{"n_layer": 11, "d_model": 768, "n_head": 6, "n_kv_head": 1, "head_dim": 128, "d_mlp": 2304, "vocab_size": 13869, "activation": "swiglu", "norm": "rmsnorm", "norm_place": "pre", "norm_eps": 1e-05, "positions": "rope", "rope_base": 10000.0, "rope_fraction": 1.0, "qk_norm": true, "attn_scale": 0.0884, "bias": "none", "tie_embeddings": true, "parallel_block": true, "init": "trunc", "init_std_qkv": 0.0239, "init_std_o": 0.0296, "init_std_up": 0.0341, "init_std_down": 0.0341, "optimizer": "adam_hyperball", "lr": 0.00962, "beta1": 0.9, "weight_decay": 0.0, "lr_head": 0.00434, "grad_clip": 2.0, "warmup_steps": 275, "schedule": "wsd", "decay_fraction": 1.0, "decay_shape": "linear", "final_lr_fraction": 0.0, "batch_tokens": 131072, "seq_len": 1024, "doc_mask": true, "z_loss": 0.0001, "train_tokens": 966200000, "steps": 7372, "dataset": "wikipedia_en"}
MLP neurons of a small language model. Each row is named by its layer, matrix (gate and up: input weights; down: output weights) and neuron, and shows model dimensions 112-367. Each number is 500 + 40 x the weight over its row's rms, rounded and kept within 0 to 999. Numbers have three digits each. A neuron's up and down rows have the sign that makes its largest values positive.
After each neuron's rows, "fires in" lists the words (lower case) most often at its 100 highest values on Wikipedia text that the model never trained on.

L2.gate652:526453418536504524422454467527503509509518556454521516544570543472490427483427501475502511444527488550536436442539478499506558533550398456471511555479527422507528498567492522503454450427514478445501423537499479517493484495492416516458472522461462392548489439494575474507506598500564497501476474507431470553542527420461555547549500521472482486509512507480558558507464493464564482492526495448458543527546475477507467552514491516492572510491548511476476483485482497501492494513459512445477481460480521503487479553508483546458490503472501542545546496479493479490473463535562485493487484424540524482510507503484512432498493527493555512526424543518531488475500523459426535500469450512502501551530517439469598500492523517520493469477475526525523443495571412535489545485494573
L2.up652:436568510524582436512473554470443523474488506428495531505489475537517450507498498524437489542611518456487513468520468476394519553604514533488525539452571436492468492453471481510525504514523568534385461479407518520467432575499601545563493527549526480489499505503477546522551505536540563539512453467523493530562482477554507453525503491495516503455410495498566530460447508503489436461522487529587494530479485578498415454508496499463574503568522516554453541549447527551494488496530574476562515544537506467522523512437519496517514492502476463508545487516509506523458559509511511478516539561545549522526531505496528573462470576503482479490545559474625514484477521523506449479476557496519525483488545489491513514449476467492493411451475528611530488503468565582467528438416557
L2.down652:525497530580576511477540432558503465511490499548482536525562514602422465502503465461506507480568544507410504497511510485446481487605457580532482407450489504477503565485442511509417422544508505457461470502480483502509430439475516492509533517477513436466615504481538529462457468525501492465456467498492485554476541506479464469548508449523437475503512484541534500490448474380512510556453460522497541545472488455554393516479517487474484517536497506510529554508502509442437501591540561461587510485499539517476411528490460504493476447495508527534497532537558542500482497489490530465463522512525516513517489488549512521509498499437475530501470549427534459456495561464482433502592456582523506501479449550492532506511489476501520487436551553451489532445567509540501486547460526
fires in: "season", "career", "year", "inning"

L2.gate919:548549484601476539464517453464528555474561522469548579496448521542461548473492578539523491568519430525535500534424502493594568492497440506502421515485475479513510492582551496472473487559446464491505452492548437541404488534487593500462534523562520507535539472459579461474536511532502538520468434499430521491439510476439516475501524494494478532445471483529466569528565469496539497566503501582487565489570525469484448495484498437453506444460547461484480541460438506533441441535480530456434524452469469477499424523457540544531528469516514483498438493495470450493564532504542557452439455456434499566541507585524517520480540535502423488453587503550494475483420522494445525483484484467551534501522527413506497533536506546488492589477443458460528540464504515518401511471522574
L2.up919:533499587540470439459503517496472465525509488466495507523552486437476504551563554536451466512473525550505543515500523477501533524553462398476477507465472539490484528561544530432546420458391535443512533542562502510446542468562492482426535491441533561529518571501472539552418489502527517481513485461549549486443494552507472535551485496515544462514516475485434548445560477510474500444502450414526454569550470459543479469453470490515560524468493474505508483484555498521468522527521521572463508493451479437527511541447463478467467525416469452458512455467538531501440526515500513514490472513521532477470516451520506528451530538489503536397617494475567565455487435490519488517463543509551468566390507534496498488547450497559557510546528459504486507582530488485540531471623521
L2.down919:598424546509489495495467517453504419507465456482476485486557542437513531496506421462486435518535466536492488450458485515453435556433499517484505481439516534496494499459486537509467497458463470442438506514497489476499418457505509501498539503472504495485520509480430464539561402568552458452512539514498563522501477537525409541519467464561562521521562477530517492510469474484608450553536467550494521458554440478528501410440524487474489551485540500466525589474553502551452525509514519483518492483506505464472521503426467405570522478493528572419528537491485423447487468515481533538509562478566562506397467466523512554506498516496545436532438471497448524475484498580507488515445488537475510497457473501481502556514511457547545465496510457563468523540547483450588519481511494
fires in: "a"

L5.gate1859:476430516466519490477497509498419489464475482536522430487505641507466565507471472602545486470521523502461475488458466503527486522510514511493544551569500459566524563495517475507555474531509475474486501553499504502581422523505531498512524470521506487584484612552503499505473508454538499477554483454518525571502532488495493448519551401551457494491419540531483485505493423517527495509426464543543514504448467496475496452608504559439534436522521424477513476480515422487477555460503628444440487525468506496450531490456522500515508470460496573561447579508514471561539451456469451528511495472529490452485510493550536517502485486479508506543572476524504511513481503499440448539445454442528541497527521548423503517528477538455469517549546536520533485464485457535535512537462448
L5.up1859:498456515434525471607511412454527488490501493477508491533449529495531516479518479545509543435543549500455458468491481472506499484536527498517466512477456494563462502561590485566446506514453535498440475510462501504497514530539529506579556463512516493546514534525519545554480542484510471455501591482477465490477530562502503441518545487550538464521443522576541465506444479554478462496545466495535457498472515499459511464563526514462548438553471436519488437505496440517457517424501541420448504490454522456494445469544522466523493442431493474575515542496473519545471534450487483506539485448544513521482489499502535497595482519493430518565524527507490442503450487538469459490506440491609531545430472516439523562469566473449458524472515505494487521518517545539490575490501485
L5.down1859:563484475453408517499488471367530468495491544456496475531508502477475528440460470442504605549582506531523503503473440450478532504480486474508433334526469522516498459532504456446499507536497476481451455605476508492460518537530527543576474423498553482475495487497534494534498506525554475486519565505505495463492474529507464487535439540494568416505518540465563468590429469562452468520517481450510528459505510470452537448480540470514464517502431524597446505525523482516465530515526533537449589431529535488488462551536452521445464522466455510527545514505481476555448525460498477463487516506477501535467456486452503459505528423491459434537444575454480461572447480560440491516459495508506507525495389492443523507471575497468532505464531490502474536472465532496505587433568529
fires in: "him", "them", "it", "her", "being", "years"

L2.gate511:526455516506508500507486551519496528460440572524500482443429484431557486516519484476539483476454513522487499535518483524496549459463483546480489509460479526450562556515509471522512520432522478498542490533490483580513466433477544498555444549503460459520484526535452467529548460534505488542442448476516545498492510475528505545442526456503513465495502474564503522473472478459461573490454460488485475429471460496586497530457455557571507456475531489545581433450469568497515518535514543474515465387438508428460431578438474475487512525593503522447522504513385480497534500595557504568489505525546494559511550499464559417548501532462603524441461488560452440497476498523452450528542460480515469578487521577472491511448440547450479516497508445499507574504485554550454497632542538
L2.up511:511542448505501434455491506541616486529528500540541475503489461494448415465448541536472485495517501388501573460503486471511538545507509546500527546495552457512543411514470478515515420404523465480488487453481550508433477575475495545476466548533494491443464464450442497485516493491446538490551487479521523492542549521546583443586467454536544543470470579526509451484464483507480514515523482510482518485537510548561473511526446527469518528531524431465494541485451523502503474477559529552495512535593535558471510573525486492482498519506524499501493556483521487549525531534548474491521515490652495560490495421480515540445499513474492476546480488497556484512533504560473546526515476481440513430509490482529499485500569556503579534513432458498532537513491469534546561522463471
L2.down511:574484558455473480562497528510510532503494521490513434500487477414539482562442497515536550461490506440500514474541517492493473468534442538535489414551492526498569431465450491479521577506433413426465493443492488537472516564421479472550425543463502406403421480511510494447490492524518529498512490531587525427482534552563575494535473452562492507468458469552559497547510504528559461463530462511423489510469490526503569534466471512484447521523499527489530509490578482573510495450540576534563521482536481488486483504472495488549500606463532480499456526443485432521461491529502467543472485519558537511479463532525478526424460490441514504449478467413472548506491472505469492502497552471475412506525500481538482520477481481514565510488517504467510516534474469500530490527567489
fires in: "now", "of", "still", "currently", "was", "later"

L2.gate1978:542552504440498478567501521493486516483471533514508481552480486597501495497584496515549451524465491493464453487522423503488552507451574557489536504504525509451532474554551462523485539505477459566496500602536593538497502440482481526556414525558552525588486510549497554405474497513519529524472467557463569455443453522562442547457494491530535515420470557545421564563501515494447544525515494588540446538443446494498465473420471446408489603505543501499518474578502541479571538524477529522513474514561463438493545562457541543503495503521547500440473510484475470462486489454533517555476462525505548473505443574488512543510518486537517516487502544460502529503481543531536524543492526458433556481488526446487446462394521516545496512497461421514542503426463471495508475577476506
L2.up1978:513502569468485484475465487515476514510459473478518496475493522510518511558497488458501394499426468493485470461463546461435469472530523499542489502474554453603497539540469494527467457583574454548476587455547519515522432539510450466546502514500533547506471479518400505458435534509498536458500492503572543518477445454521544494503461479509545567490559560492431535422534463493551512488505490494460442579483492458542516449555447501507495546536510497507496522491484469446504517497526553429395521470554486547453497546530547533495520557527517519535454440577492521488522481512529466515554499459552507455540404510494510554485473497505549505465528489487553530530460454437508485517497488476515424443470553538543582418492544440472505529489528466503537529566483508545531579430562442
L2.down1978:537430518540494526517470542564504604508479526617481521493492472488521524505534522406519473538429479491486501485466488466553509534533524582489465385538578506461475574508498517502519489533474549479488504487524475512409463530436420508541475580408479522471427478557468514563452482475490443521534549498531492424442391429526568511511473501479495527524440467518573520425502499448566463538465526497509464567448532550484495520530535488517528458489556511504477506510483475546490525498523515473498509489535531535532559548522531522521530498499498520500478478490444518501526484577462557501454535449587456485557441513563504509492504532469588525550499473556456534481489506456466505520521502659472475604486513539497553428509488471495560457557424491490544554494451461473461498484539493
fires in: "of", "the", "awarded", "at"

L2.gate1637:535510578551563571539511538497442478474522487561479538497526466515516490564476507519548471472493531487491483440436492467563516490514546501544531518545475516580506498536436472478490469401470503495577511466460525474435519515492561510466523591481481540479504523418522500580503489522525520487561488541495469505487520510540581514488500426517465469497438500510431499533526551490470505479546536503493496527513507429561471476540538560494525481582498591488441592569574478530542411458478549520477430444507434532496514549459534443478528444432499496507549472543511459465510503479516491448495494519505534545504491523523481496493481488481506493468520633461479537486532525569504559501533456464502480537521427523495441520536553485463528525537548533478542572557414528416436512510524506
L2.up1637:548444525486509472496502558449449472493518494490479411538497495504467493490572444588535462484455513503502479430571489430435500550535550527471462517537537482459457505572542443487578539569524541519544501434474507505444514546540502450483457500493453575545520513577481539519450502552486516523533543522477455453524537485499562501569509528502547542497477482517447398591486500529527501428514576508494496546478499482492519483487536516546488461511543545457501548527517484464441534455505531442515545460559534523529452532504470493450495469517549460495566493500521477490578543556448501468410517524510434555455399573512446454460471506511462499545482534466517554540530516461549560485414495534531581478537450395517494471547537485513493591443530447475506483493519535503565503538507449
L2.down1637:491449520520488587563574576523496518532547486507494493525480544507486527516484515579479464431505457527522486422428490588506503503448576513461516449491433479427535529486463521482522461499489585517501429486457602495467421550553560473460503513476454495448487545514476449474585528504483557459465526464480520512495424540456505526502483375517440546499499468524471450523485482575430499495545554485489466551552447463483550512501513496520531572452556522500506533541503538504507544482475509481499514469532474452434446505525526462424503461475583488549452577483475493508468607497472488427514525545501479492486520578615515502566522408520538574517531507529479551464482508478533537460546467460484530449515403447476467554466542529482564500484528470481449559606485568460536426569516528
fires in: "east", "west", "other", "right", "clans", "northwest"

L2.gate2010:557528516443520584533477573474500477485532487522447408530482517458482452490513497506428492523477486486457521479512479561523482453499485452555464512518492555501479509496557486493459548500529481502537494465517433499401494550497496431531543523561480513496519495485463542492504515560533518475414500493517525519519503569521548495469481485489501472502491473563510508560516432488542590519548442485437483495538481530441579481519511446465443580405456448524467507556523458501477533435554501465623520490505501491523451471512554452590541550521499503478574466517506517515458521588544637520518472565509475453467486489537427488507438488482493483480601543483522498465481461493471475539469531493456510525500478547439499537487487501494542523525513514477490484509490563500442404538505494
L2.up2010:552596449504520502505450569519504504503464517561432497451508475489421581549486514482464483518492520492530461425480549482520499469515474522560529513497490445436590481478484546471549510497395541535496519518460514463451398513457594479436486557546508486504461536488550483514481495494486483437478502550491532470466551487502495505505512503518503580473487554473401527479453527532428491536507468394491545430517433523595462548467561546545513447538506529520496476493573537489544478473535505464506519472528543531479510507490507493498436469527501543504514506517537540455502532457587530477522495437468600488507469541493533523473503494500517491482468519559533517523502498470516527548486507531471498547474534522512520520569425444490477432592540486568487514488453454502485521483514511
L2.down2010:549522474497500526451517480447452516577482540571481460534502526526535487519567521510454436444497551526467527455627411514526444508515503484518466380487522518487475533535552476491491540492480608523530529492443492435570473518532444422512529483505456454464467501564473480455494461441504467484457504463499536441472431563449513473463494475570463451542521453499478547451404405518510545512468461568412508448487484470495478540482493505507471501558487516583433498513506529546494518480587484485486547585475448569456539490563486488501492465545420552490508470529464544481503587513586576511508529522560556503444480483447501459464478486464436581453460425482494529495519490463526506488495546524500534534472507513521462514540477492523450571466513472451456526508493546498495524551494515
fires in: "american", "to", "english", "british"

L2.gate1962:475533402504450452560527503457491535458492506545503522476410511455543496421453561450437530477478449534593458527453558513468541448445518434569545501442532510532463528543539555541521595544463449487526496535488477502504531480549536516523484493539578438476442432432500497480496529584494480463505517510508502541454485380446454527456501512497538495445558530509480498524478530481548511500540537465497466470485461457458553494420424446532565482598430490535514503539501540509466473520434492502519433545531495471543541497422533499507524514431442473448488482525446495429510463490511503497470508501541511552493477452445455421528530495522461501495478537508487522588489546511476476499565548453502508425464566479445521423580535468442536526469543529482518398458490477456519416535462482
L2.up1962:455552562514535489511535461513500539508489518502476499514535426439510561484538492516542507497506539390455551532420514465536539557425526503448488504503473496489495526476485491505513525509483444494498512550449525515476500543462541438463503505427468527501456451487524492532510486510516555478575464506510493582497547471441515549475511471546462455513544495534457514515480456453498497548541529568477462555545464437407464551477494510473539475489500508468545553483531495515526554545509489507458548487536512589505519494467511549461556488583479552453465491491502560492537540505571485450526514440475484600538519444455453514528493512456466548466535517476482433464470491500427533449456474520477471591551538485498505511446430461549465466476502523510438561505530488458397561460513508
L2.down1962:470553483516514533464485474441468536492505514492514532562543453507582531535475479455506528456473508458560497598466551491514586554532473498531451424544507471435506494459505518486466525461470525566498433554491436470475497523490587421575463473494533531536432536484470491510491487501495478490503485525520528488540467478502398539450481454463511456545465415536509514458499434599517564492443498424539481513494495506478504498450515493434469507435481499510485564464485483491505493466465485501467504524527551542492490507473451529453466598510467513465431505571493499446520541546511485462436469540497539433485473445507441428524551493480484510485489475450448495501448472504548452498516482500444524517541453405509518482497510516508513509507512514460473575519438458522466465524463494
fires in: "in", "to", "well", "helped"

L5.gate398:471500543561470476508487469524486562500410558533540497556463518515475469488529551501485511519489485491454491569530502463515482542437436527537496527561441434559516494571426482453547531475502522488513478530525467534545530533483467452454505462482504449485509500431515505494542491527568544451516493548527487458495514557534532501530484491521479504457485509489510529551442446454490467521452472455470600467507496453546544472519382531458472501520439631495463441496590482501547477489459492540513560504468483525454542514475512501412620468443472450494490516463450501528435492453515477444549523456474540485540431476461561501537426542540548576550513499480483519507513445540554438540490457515504455474463529475402452494508507575543538437466495448461526530466528508508502432503480487
L5.up398:458497540453417489526422410539544517539499542473506467490488517513463423507450511539385436500496546511490507496546481506501449472522478529578553515496481437576508569543477523492503511466485544456477512489550496505467491585512450495482550463503502517522464456475504467468507463440559571454501568502533544438484575574535466544458434444528519481467529547540511516535429456472521531518502501536469495490537537442506520475486491435504455542461531523492480473513544546466523457449501513549539544431492469569495493520462543495517583450473444515474478519548494505567522470448533574447433509456522502485529473538434526492505509551569517553539513559489548388432460476488459475483432452497513414461472461513481436435531570485470435505469538401561539488515525556449502534478458532
L5.down398:483530479527476435471423527560504500520477524514528554527487508612470420482456505491460469493481524567496560592545469479520507491482470489589521322493472429546447538464544570486489464481471567502425527520530544522474509490482520475513537404540525500548533431466432536542447433430527526533420546508499477506494552551443503509472433521514470480438513481534528500552479488513512473490457533526450479486600491514518503527500521500504459527584523557480467510571552480534463534494534517576540514541461544557544507466483451527484542539463418430503510520528450510485477512451502474531520536521523521469534406430440522480483526553562536524501459468493459466492434493498468462479430525546533405471475530516486498456466558442496457482395527514462519479476517601479492479456472473
fires in: "in", "to", "reached", "at", "number"

L5.gate1202:495467456485506479498463556531494501450476562540483529472515510536525518508429461478511523438499477466447457531429521479461449571494477499434444502477520549461496514464435427489496469483514456515464534532458490517508484498509452446530524542497461535467503479465504482475480480451449553486429443543540507512511544491474512552440553369458469562471454496547465522527466512423515435495549460526499498461477526510543524487508496525446512445422486553434493513450444607542503510511429498489491532483573493504524513526502579560460552440477566515554571501427534525503527497500447520435490512519413505491529424527560483542564418532516505531581519490475486478497488484372496427545430507475517550495519437475583501484486500583467514505518508501540489461508542572617466530438542476
L5.up1202:480523437588487494546477500517527498536539524466436511558494541524500518480462477568457524551581526458485511522450526499465371543534548506479503505454489560526477583452462475449582470498487484507487467488449484515564468526519508539527566469516422512528513528522485484482498463513467517542544523582530496460520446519529510535487490414569582599489474463519469469552535510488510470565564522529475525530470476517518444519527492502474564429506464481435501492468467555541439510530524443495499611460507455419563500491449544480429517433509493523476518469467468520574486499531475562510556553554490501518449482479429512554518471543469537490499536462553520593459600463485420433538453533492514515481501499538503467502455541531521526517518540531524541469485432486494529508524559522
L5.down1202:480477470464514477492549520529494484490559512512548528561532560491460501533495476505527519467530516522440548566508514488495502580511526542522492273473568488516514469482442466527550440525455457408482478489492499514468506500452480413567450496472453587483447550595480480525514507472550502504501563573549551454566531511479528512544505535513530575476495458532460502413482461462484503503549526484441476544490478565454467431519478518459518454478501484495557453518434619567530551492557500506413534447523520496469493542553448505484556461513586502543525514496517503505457572495492478460546593434489475535540472522478426466523460481518438594518505482480525519526517458566434451554425467463502517467481411513491470520497492534518522445476534450507488449470549553548544539460578497
fires in: "people", "family", "group", "those", "others", "groups"

L5.gate1392:532476547511498501472526499488482501511580486519526548530532457454499454560442460500519499460495530490479530505472498516478502467486492456546514500552487462464539478518535489477431527555497445479464541494436514495476516589481532496557383524505537496496459526429566540496517514526510462556509442444466513545500563514477473425566530447425476513518487480547510457451472542447496474476448562450513515503496515462510555455549370515427431515524519518565462475407494559482558501526507502496528470476444481508463505584533514443569466509473542534462417422498415572515496520401466501503500547443520474559513510543506490419440567538536507488481464510539510474501513497509537450514474460536428454455437514482583573538493479371584511488538468567517569477566539542569506555484520499
L5.up1392:486461539574481503447527476430481489468464539482457504533493469532514556474519494605454488454467529512510548515490576515528537507521549486503525509530545501484509577525601535482473525517539551506528478452479492499478509458475557543515520511427484463448479476432573497482560560523501481513521475467406545398501546422491475537481499473502493563544454415460546460463459515559519472428496480569468480466495474490471509541562520520418469494448458471486447493467550526512463506471472519440531545559432497444508537552485479461502546510416518471480490507454477457494471486485472501487468491506462570471530493463461475502510513533532465484460505482531453474442563439471524471524596557495457474423503508508486476518428482459475552560481506556431533447527497551475503474521490437
L5.down1392:505462515483503473484527489533533562528534531512422542497527447486432546549448501562506522436489512432466439568490556497512517465515501579448546486518519486520470593525506552505486553559463480495435551507523499502486592482411500459504495534446462546480454457523539486502483531539513624482557514528434497462517496539476515518470509474489521543512504501513514482547513504504483467519497578511553497570496556465495504508490571565534569468486493518525430483464459540555498561536473516492560577499467513462522515434568536442519474500564499468490507455534486499364484571508558503528460517478491545414547586500530525475403446599565485518478510509529534410439522522506527454408497509490508501499460522466425424477537463523491510546527517545529491526556479552506479480486475473
fires in: "so", "very", "too", "soils", "how"

L2.gate1179:517439437491507510508461578521531499572553528519510525492473441491499539518480480517571481547459437533493415548525506475370500465541565605501494524531476450487506496483504437551537524490490479513506522500521469464479508500468546525454466563574446520528500573503492503493521477431555462525489471503495529470607464501470520526490539515579510482487485605510461527481443510455513468531514463467498552473514498511483413444529477560536467462448528501465505451491635501548516474527402486487455499445455526475460460436478508457474496542562455522502463491455501462521482525508521497480486483396439445480491477523414509491488492544418522532494485525561395475571542531496479438520466494500543509549522510466520539512496514499498457510524506532431522519531463495463472421511537490
L2.up1179:537515504499549490500395518445536573543553454477511500544459549416533476398521481515506481473529499482480419483467480496449509457497490515476513472418385484507611622460499505479492517462457546516421544486542448537483521495529447388464547461485478465536471539491462483550494455540457426550519560533527543546460471410502482471519516548550557541445514497477452457486506514407495470494477499470537458445452472543450495523512552486568507492484526490572443477499490528571500503525535465550452480516498453464505592537550539465534485509502542477485522407496573448544519474508504512517521462499487481482488483463534486471416418516585463527469583440537470523474452447518524437558456436470533543479516453491499514496561511527524472471519500483513477456468447491487565543489565483
L2.down1179:495514458485415549513510489482524559424515459464531532520506529554493522484561537493510513470531480507467555521536508490508462409462538461505566469455547454497514558520475505551498479513403493468404435432553458510477488544452465511537565480517520430516449463603491624488462457528531433464518581517611501411550515499476521492505486519599439514524394470489513572504437483529479477460572510428517468517535560559431513529496493485431542537499480550516523462466511555521509510469557546506493536483452487474489572526516523518482496502492543480449511448448526490475496495516538471470511533541563517491447457535525524454461488604498459570540445554588457525497563434478601503531508504537511568576520455453505528528499532467462502546513517482442556486507463519531514546492406510
fires in: "his", "her", "most", "other"

L5.gate1663:491483473519474434410479544477470535476505504551483551478449548490519470505478396462481534443504462431548475545505485516544535525480482527503455482516527507548478480564486457541529469520501521466482538554498514532562480496506514493440467491605519478496565526465516481479529512487512508426509495605469450490483494516544470573499611484478536498544465554495592467540457474445511519569454554499560545490544474455484432525507521505536449506492478433505551487477501490545558484515474450475480534499432575441535483488577564506460557475421482498533494450474459580471506459484513486506524538479495425589533551447552500422466442442476465542520465515503558508485484485455458484486520546500506558534505551488499571516530520394537483491455468489468502506437526530575465461476479509
L5.up1663:463515467499355460467538471522492530477502468551491517492513499435430466577479432543409507375580418494567444511575446482548449546478528467484462512502520478499536487458591508453539429539519488452527493448512473511470511518561468572374443499576513516515551512520562484522523483489472463490476498481495509491479502566519472509532528517546488611450460528533515469556533459501497509466493473544489547542551499457568523476528469458538476451506507494505487452524498488516603571469477509528551520476400476495470432482538445483522503511537494472580516527510528511471478538578501541539522484441549486536477553498515554475439451472504510515521463539505535460513464489477515436454532545469525500559490543473496414509473495455564451564410427540499511424494525488496520449502402498
L5.down1663:456495475493465399427460476494460512527518449535441515439512533522466540515511464533554535479524442576531465501463488433386460523510553515513478353502585531495515486479508503455520445511439547431435549462514535515494477448525502499505580519473475500468489548559505576525517501459491509451598506509521517480461537526547464509575535555542461511479437565559557457512525505496401465446525584430493559512407500443517459445548526522507486453497468506516612495452545509515506513525557497443514491542447545518518540506510499498424471480521497510509558485543532462485524477540469512484470511497491486468535526512410503478460459497485520518470486594488504450462466525482486504473502531535478483523495578513488495589461514558561510512495494517422573522459511457458491560475406508
fires in: "city", "town"

L5.gate1284:473549463510559567458547523455432404455503522512505571522502476517548543587519488497553479430515525531473415517515427479441528460457526516538480529574458423505395455420459552476475469540497548477557507485459486483505481521472565491489520522579515500466591502531427491502528463570582559525463433490475482555548551466473496457546525442537409528446464542542539563512528417484457509555569477477471558579534516510495462462521499531438497483582472522447476455462504544452573494556450538444535499536496481424492502540562521475511406528484499438508501546480487499427509475523483527501469517433546516476371434505508531531555513536559462531488482503509583508515547530530545498508477528477491502558481458512454459538536557516456544453483503472467513496494536476466497499481549548
L5.up1284:464563509485550480405491497474551472438474526484552505546489573394492515549479470512515493496508544499497447530533469457543570469390489460560495500587434502506485450515447452530481518536468502553500489513510420519438481549445505412474434551533470480538530528499433507509475497533548548570451505493536445424488537436464501494510547466534526480491471456509480509508516522563556560516515439544463439442568494495510443446468476483497550468440504531559520486532576428443503559462437479451572522480493519466478522538508541561507538562493462550532467552511500504552447523531494517514413488508512501521454488570508496516507481559508518547448458436496502493474454503516512496489440430520453509482430493423549479508442508505563495492447445471518483548534549533467539479574577480
L5.down1284:532430516510472515417470509538509469471528522474471511578520501473462459526453430494525515595503475559517548459543466476573501472512561447603499366515485460504493469468506510518446548481482531540525558488462499531477496481520488499488502487504468491485554491521505402502556464543497509526457587554502510526496481510493526548551503502556487467441505551471472523438532535465531510532452506535461553463448452581474497446423491501524544492503501506518472513465570482493411528513453557509563523547453587468496506501496559570486534507468478502532449504541534468481565549516503525527459491466550468496479492458522485553491466499490503517472501426480519505519546492471510520487476516553453540462510506532534470468462495528490523515515503467493461498554440503458518544520511492
fires in: "well", "known", "him", "it", "later", "them"

L5.gate1162:475541590523515492529478518463484560488560466520495561566434454436502513460527519595464451560525523496441498422467505505429549492482507489598554539539537505594513412539509458524486511443460456512589508467440476452493456525465535521514481461465509519507511561490492528516478559468528501550476464436518540506519501463393497540578525498475475536545483502512494510535502518492502481512513504478505496508516444432487537524495506532418536451477504486585426533530519459516508480518562512453456505520469490531527459481483524388435496518518538569577434498569518489503582487502529436523513471508583433513456513479497548465502426509483466549550530426520413483517486571459442483531571546445477540449516558492517479524433510478540533450462439434576492604475533455494465415488457538
L5.up1162:469498480469490469523506509446541581538543472516583473523451458527546460406492560569510442466501544513459515467490508486515492521475466493536501493513554541537568500462499444559508493472491504477530517524447520522435468437490489494521463487494484556486449499551450563489397553464541582553480539472579546434481497439560467528531489498496497544494495471455556444456511498459507511414473471493433507506504457524508522536511566530444494471476461471517484498466526542521503488534511503512463541503428417605468529409476468447456492482508546511501508508498492488480558508556456518572454442519509446522460550511475510494493458485510447566557472450538521491479474461483457497480527469507461548432543515510512501520517445481521532464458374467519493585520524501473520502452500518
L5.down1162:569518458427460510502544505468510413518484452484564448538518427475527493502569578468516466501480539505446488449481500486518475451481560434478425369455554496510572561497523461528478483492490525464504461550447539523451456455473485494544509461518463558459484458549492483486420573445563516518459530489510584492459498461575475530504447573509532482523512458500510483472512509450474522429490507538458417500430443560539521518512547583527528456520513507479492487484482502539473496469470475527502531476413473518525538431472456513527502488521564534540484534509518475514487535468503541515515474544583511482485492519420525454555411416616495521560492426527439529482431468499489524500497477564488529493560543517551476496505489457488489423456384491522462485470473485554556495497535527
fires in: "american", "world", "chief", "british", "national", "personal"

L2.gate1226:529536496457550468568540446541478466566509521536411511525437480443447487486524432505543502492538500450480527515492494523436463527569510524503510526498536498442535519563532491414500495456527530516548509492418484519436490494486511516513430476539513482521464539601462489522586414571484525553488543476448510421604486528535575449566522504488479547470517544473485521447510502525486454446527447490503541498534505540528494415565491465516521483521519461477461523503503489497463496497531548500442518479542582501518513504551428581526462516542453553449494472557586533485445523455486452494509566543515409475479437531515484440515474449578440531544492494472527467587561479514488435514497509490576545487567513438497435481429562455475474443541462532469428509506494537490560478510485480
L2.up1226:541499558476497507600508486511513543546495491529523432408500513456472540535491514511482491552535495513480555450445446476429516511509484476463515499444487513502544535480511513538449433495446534554494481471482521542392442553495505574494508512466550488461460538506460523423468520540453520525543532524549504485532502572454462533472517535511539543485452567412417566488457500506485507495551476558518448477523517518451455492513483562483506478581572452458522457559481527484526529487473543542443456520515429549490492528428424468523402508556497442515560454548621528483441489506519512524451470521403461490515500531505396449448464483455556487514457567501414455542558504496530538494478547505506494501523496497575553498507477580491474507501465502549511479540513503457618433499525498
L2.down1226:474481540487471522498570491493588475478523528416482360470555548494521562440501499513503497521504481494541517420538419487519424521502532489493523428535444492522517486504503469488480580523484566563469515484502544476481553476475489537470488509490513453533530494499488466587487458464505545528505544538539513626521446546430502525532535476412497519505512563516512532495516472623470460449560500488517582512439502466463525461535492415443491489456547457512489528441536441564495535466484430543482471558468499537458584540508443474447464477517451435555494494483546520549426517510512551489488487461494465494450436416533475451465510533555494490492480464501528537489517483492543472521534474443478526438531459536535411449552474502445422483567534504525552487519518532456477506545551518
fires in: "him", "them", "of", "lost"

L2.gate244:459507535571491525458544550544576453534483507481408505503444543587467467440567508475518542534541451514548558592534493501513530497493544519492526526493503508502446558518521486455457487534499487526556417456552521503489491470505433449457431451525520461537430500480552511516511533522520503555539568629455383459485489467579534546514431524501474560471404536555467547580560497434560566555530413414553520473480472453495468426562510495439499514524393513413497479490495586509501468537537495488510516586509477488525474543502516469491509478570426492489555494482452514454492469523442567505557444490517446495454571474494469521509442519502503514530451495501538475556509545541501532475486498482419426408447483451435452490444479530567505453486533531490525498460458533489485456489482472
L2.up244:457527436528538483548507466415460498375535442460461436470473527537469535507515496480559540428478509501560537519459522516467507475546585466527471460495491416499479588463517535540525466459516457551504545447461556570539498497437484536552526524549476565440484484467426461493418520473503507549438488527508522469563498553498512556476527500490518551502561537516445455530527557510510502493500517449481488503456592478573536440487508524536512435454494525496541524475456503510430506485503453517536428539496531535514539518495501521577588527527471513513517562483372526541475527477476544503499489488496516548489556518490553543509500482446575517463538537494541529527483459451529556505518477391477568527543506495544425509504535534503406514394463559470521493508487485492520528440459498
L2.down244:517548455419456474504523475478529575412533447505550503547521542460466575501514552525461576489427561540529479523506595506489503524577510487456438492513519463536495471465512547466528544430483569441538535574469514502465523514466483527499528444498511510493492512443404516472489485470490447461506505561508508428571465535508466452589469560554481497521511423464511517487535528531511522474493568505483519496507532548472538497445569478486425482544509493438558476515496501441521569457501568500425506515480510542518456477459464515616499520499461511488461507546505552499504569461521427472471470499501477516530456499462475504453488459548530431510499534431510484482465486495470489573444522527488484453526482522551447534491504463481530516508539453585435521551412469566600520502494450
fires in: "at", "in", "of", "place", "round", "for"